MLP neurons of a small language model. Each row is named by its layer, matrix (up: input weights) and neuron, and shows model dimensions 64-159. Each number is 500 + 50 x the weight over its row's rms, rounded and kept within 0 to 999. Numbers have three digits each.
Before each neuron's rows, "fires after" lists the tokens most often just before its 100 highest values on Wikipedia text that the model never trained on; "fires on" lists the tokens most often at its 100 highest values on Wikipedia text that the model never trained on.

fires after: " G", "e", " g", "en", "G"
fires on: "er", "u", "or", "r", "re", "ir"
L3.up796:491542528498571426460572537515438496541513425522549557473534455501479577491480410516498568395543441464470503406536508517398491393526498569453491564471476611529407494504490517473595452546439411491520557543480471541467454463476597491522536499469514572463514527495516545514495535493523544527

fires after: " I", " in", " f", " to", " (", "•"
fires on: "nd", "d", "r", " d", " g", " G"
L8.up820:524476577517504479461491379539458468551516484456575409557534551530520459430539437454403440453527482393498511574401511505489503465527514504449508538516480541471463416518493532556532492470455465402484478522503459509501427543363447479461464530653525472607462474453527463548412524451551495520

fires after: "k", "w", "im", "m"
fires on: "h", "i", "m", "a", "e", "y"
L5.up512:485452533539583436590479388531462446460464513544526417466488433406488490534550497361420553610538497587559445458458494424513558501482509471541528477447460490489545553508508514547532447545471542460481462510488443632493518461466489565463464453540472461443456623615492481492480571589493509571

fires after: " G", " g", "t", " w", " t"
fires on: "er", "am", "ur", "et", "u", "it"
L8.up705:458526474467506533474516502574568560554465466515474482506467503510505549528463534418428488448588433557486516473515573560464491446504487494472483558395547557595430545590569476523576467535456496386503535493457432492437501418479628456498526565484565477517569543550443550568486535457532488550

fires after: "/", " H", " W", " D", "j"
fires on: ",", ";", " ("
L5.up860:420493544509467514513498484519517589503461518424527498504595452559458530547540400496471498512535527470540460518514428417547460509514475527521553513538488446458528462535516481442516472463386486542528533555522456526543435494359497410480459561567479467501436481584534525549478564551518511484

fires after: " S", " ch", " was", " L", " Ch", " s"
fires on: "am", " e", "om", "i", "e", "im"
L10.up700:529502565571541532510483541490570505478492369536513459370553534515497477501474490506500488517515448570467429494489528494501521437506471487425462515398529584468442465516558514436444477545494484475466400470443503467498466524452545506572450553533397513488449605492585524446494444512434456510

fires after: " B", "o", "e", "b", "B", "y"
fires on: "or", "on", "b", "ish", "a", "he"
L5.up188:498497563455592477483501558449436460528505454558488478507522458473531534502557372552529479455478560385483439373508501460458505501490573479465484598453492586505544477660471489461523454497533443419457534548458461542547545468493482427517557532560463488569576557518435573525497485553520539464

fires after: "res", "ic", "d", "il", "is", "o"
fires on: " pl", "ent", "ip", "it", "r", "l"
L8.up266:468465457546510474543514407608484464413518497565533503477434451489459510426443559492467499545563408511455502547496583477514467528569482490441494515439632492525592502512531567571577537456554423491508513509353468547466507586483522449545472545496537436460476493467561508481492438447544443498

fires after: "b", " I", " P", " B", " the", "I"
fires on: "a", "h", "b", "ab", " B", "B"
L4.up434:628602527492543456541392412488458514544424494508505517482468417496509517449550494453523492473471514485506442396549487392540556376492482450456557538432489471476488494540461529468585405472519442430504593571487502521590485425463610464503527517558439461535496522449525557565528498544529420489

fires after: "in", "w", " to", "m", "f"
fires on: "an", "on", "e", " ", "en"
L9.up835:538560570511594522527427441537442441510462508465501473530458420503502488484488468494392509443501533518603483484481550572623472529496550578438486514404437413493494408551468485473533502390459495481456457411567491524531484503519513583495504454478400510577590498513420498466477525533518468658

fires after: "uc", "v", "is", "c", "ip", " v"
fires on: "c", "il", "is", "p", "ol", "on"
L8.up862:593553564425524514521472374625436507503463466499534497416451490392509650486431495491538538552553439589450561430491500525541515474546492547467543560504547546457507537523548479504505602451575450496405503526566559504568525448500441572460492510616475513525515491525555510526480472453417358534

fires after: " a", " com", "0", "d", "5", " the"
fires on: "m", "r", " m", "p"
L4.up381:496527464508542504491443550524563460422509442546505398457467512425443571497502429496468539525585500462562516489416512394471560443529453550426437576494526484531573447479467529414565435438491501417524607448407549539457427491528581574440529470508482475483419509548483374546520491600534501579

fires after: " S", " L", " G", " s", "S", "v"
fires on: "e", "i", "ing", "il", "u"
L4.up71:520445588531543487433500514554508621396481450529512519441528467431453425535392478525396505421528443510495505494461488532536586413482542587475420585457516551475448490546558526467471466548478445471474505479424394517464379443500475496539461551565502449587383421546583516485505423515511519545

fires after: "t", "f", " con", " d", " f", " t"
fires on: "r", "t", " g", " G", "d"
L5.up795:550505549492460503474536463576504495485455425474494432570445506482457518592500523463436535421578394471551532541473514447481518495489529503407417586473505524444495502480537502494525479485463520476465499545497562532473495560383498488497490507502478508567462543487465513540471552469609540509

fires after: " A", "u", " T"
fires on: "r", "n", "g", "ar"
L9.up582:512580537485466496515494550638544625451508476452483442541482472537491497553550389512534481574527533400415430534561466587491452449510477541461494560499449535504513463540537554406549528439505470454560563584499525479562462500462472456512548503519481488473436458487540488496502531530462515492

fires after: " Un", "it", "ed", "c", "re", "\n"
fires on: "ed", "it", " by", " of", "c"
L10.up602:541502579425501433530504448508516506542515504534527579476552541484451548498460451592493483517497463537486413392472607562555598516572468576431531424619491417456482487480469594480506520482510562520528412583538414490630445613430528426472490502508501477486539507544594463502516386510474480455

fires after: "ro", "y", " d", "c", "ub"
fires on: "s", "ed", "j", " n", "c", "ec"
L8.up76:552513615513472543451457449509502517363533377598500504466523481522395536438527417475486492585504454501414517517443493440572496556548493489436479461501512509521515417597524543527536519533531526550503473454499549426549461581424376369493504505579491522534607494493508586511478317408509527497

fires after: " d", " s", " f", " c", " T", " D"
fires on: "ur", "if", "on"
L5.up516:543536533459560471505477536513534550538475517420511455473554563493481553567497427414479399473608452580509489392412512458606488497500516570529399583440519476513431447523544468439512410469399475426430473569521467570504387445456507457473494482516512515520456467526492510533455568494561520493

fires after: "k", "w", "a", "h", "us"
fires on: "u", "an", "in", "a", "i", "r"
L4.up597:549519612572532427533409489523506485441426509528523445424527460333404428551536497407485513556499479450539531498499486466553516485486423500455445527413497478506547490621501545499518487544431496460555469579404441558531499513463551456464594481521532436463463504537511486472496498541584445509

fires after: " d", " D", " T", " de", "t", " G"
fires on: "ur", "u", " O", "g", "b"
L5.up37:457465492560564491472488503545603559538555478483489516554481483530464530471432469440515531436525398500471487483416470536517474409588500548481466556406557604503426521540495435456496449493348486459508613561509430574465502545424497430541488517466606514481503475592571547533478468471584496466

fires after: "v", "in", "ur", "at", "as", "ec"
fires on: "is", "c", "at", "r", "on", "g"
L10.up80:586484566442636512508493495548426510494465476462528483427483502508456530556455518463566572503575533466535510485532521524519579498481589482489502558466526474478491547534582476545436599450498484533532461556403507489522554480557487432529479473495478465582495577601587506541489437450447482563

fires after: "w", "re", "an", " the", "ver"
fires on: "o", "e", "y", "se", "al"
L5.up564:511456553515574534554516520471463517528443498515568434557459539555419522516493488434449506495506550551547438410363500525490534546473521501456493518404499570468470585571515550442484355476433464464426497492454498551537391446452498488428475519500473478480581524523519434547455528543393561506

fires after: " w", " s", "re", " wh", " S", "l"
fires on: "he", "o", "e"
L3.up689:472526562604547500518508518470448518538431532559625472442514529496553513518482453391440441443519515549562514415420467478546531539503541506434521578450524530487484530531557488459505439455425486491380485451448538516572408548439502509447535540583417467570428493633527550493459526552499560496

fires after: "h", "k", "a", "am", "f", "w"
fires on: "i", "u", "a"
L3.up147:528487559538517498468530476595444520479491498501543473452405499470494440492551546396398583537497449559616479492475531442543547449484562467456519499459466486501490483630520529461462470532499490442552481505485442571529429551546573495421522488461496451491466606555471528463504507495534547488

fires after: "ar", "ic", "oc", "t"
fires on: "k", "i", "u"
L4.up878:537449532454546528445540470566403557507469419484454505583431471380540559547543541492538520485490484551544473514447534570478516501542521454446457562480505650544413552514499529492511462550404495486487500516548515580515435513525544532519479478401466452556471511506531474553431472529509480560

fires after: " d", ",", " l", " L", " D", " s"
fires on: "u", "i", "r", "ra", "a", "8"
L3.up540:477529527479525415533469477467516580574492441405474462456563500486454468399530451390525436447490448425515452446405443498509454469485501450455510568528550499495480471501521552409535444510418454483428559561560489553558419525474503427533497493559366521535430424488545518478421539454567486524

fires after: "p", "d", "st", "0", "pp"
fires on: "r", "m", "n", "ro", "re", "0"
L3.up74:569513476469484487461483534464438526437499500475521475483506501430513588508444431501453524454565495516610536531546518472453539516527405543457491533544546503550587414458409540427579503406483486478513509528422521502493489508472490490394503458548558501495440475495490435494485476499613527569

fires after: " g", " s", "u", "v", " re", " "
fires on: "u", "g", "v", "qu", "e", "en"
L10.up793:590512572579587405530507457509507492453450548423525494456526477510530547510489474585489500544469514450552508535438533538542537381472490514456420522462503664489484496581482495496462466536475469461482525477439501528501472541532506437547532466521439403566404517477526482476420457627445563503

fires after: "ub", "g", "ab", " on", "ar", "en"
fires on: "l", "el", "er", "ly", "e", "on"
L4.up394:525543449464559461413467566431550476497473465470515452526579489542522508508439423536449453470498380415371486481502571524508568438538454603432465531451542559557443513494451567494555457509435436517423620448516480482387449521496465533541507516571516525434513450480571451561534541463531503466

fires after: " A", " pro", "ro", "r", " H", " E"
fires on: "f", "d", "g", "en", "n"
L4.up841:477477645470531520485525464639621550519503511424461484514599495499493512451500449486499470568570436482466543510507531553585515553531543532327496506505516492508442455574422487387457500483481540466592542455544435472536490409432447485529521552480441529486470479560502512501552514543565553494

fires after: "ig", "or", "ust", "oc", "ist", "ic"
fires on: "r", "in", "it", "m", "ip"
L3.up347:494482468481477546517499455563494506415509453565504488530529506419482561519514490520522492523575484452494439445517539541470555478540418554476507491518562419569527485501482509556583526416478522545538567567391484581466514539532581516440474475480601546471560496484606420511473523461526415556

fires after: "s", "res", " m", "ed", "\n", "c"
fires on: "em", "id", "in", "ed", "|---|---", " by"
L8.up588:552406492477444463536511489489565491493461508520631467413484502504436431406434487524410478564579472561545461418406618498587522489517412557436441448518476494482473505492499561563401458439485529525528486548558531507524510539434446547491503519485541562493603545516565484521513408459499516503

fires after: " de", " e", "e", " t", " A", " "
fires on: "v", "w", "qu"
L5.up686:583501549526526419573437553475499499494457441439532492479521478483496502527501428527498441467448515456489465479493454564542486482459485508483419517424551544544433509499520523518561414550525338467544644522528494542466437564502549470537526529520485516498434520536481477558343449610439504526

fires after: " S", ",", " w", "."
fires on: "he", " he", " it", " the", " I", " He"
L4.up219:494540553541549523540425506441482569534463509556623449352571492465527493509498485368470537427538522532544485348480510492492494489522521498473483608500484438481492568483535502446489452496498570420427526469516478526553554531453612475453517523491516530540499578679536460512447457502583419485

fires after: "c", "ir", "er", "ro"
fires on: "c", "en", "at", "ec", "it"
L3.up764:562571607465375584467550424525540548628470476556527484562629539458443511469472476478457479520503509520485458561388518389521537515635512513469493425482575501571491331509493486559535493395464543541492468495477531404535443516437490478424519528492485515544572495459527462498455459486537435503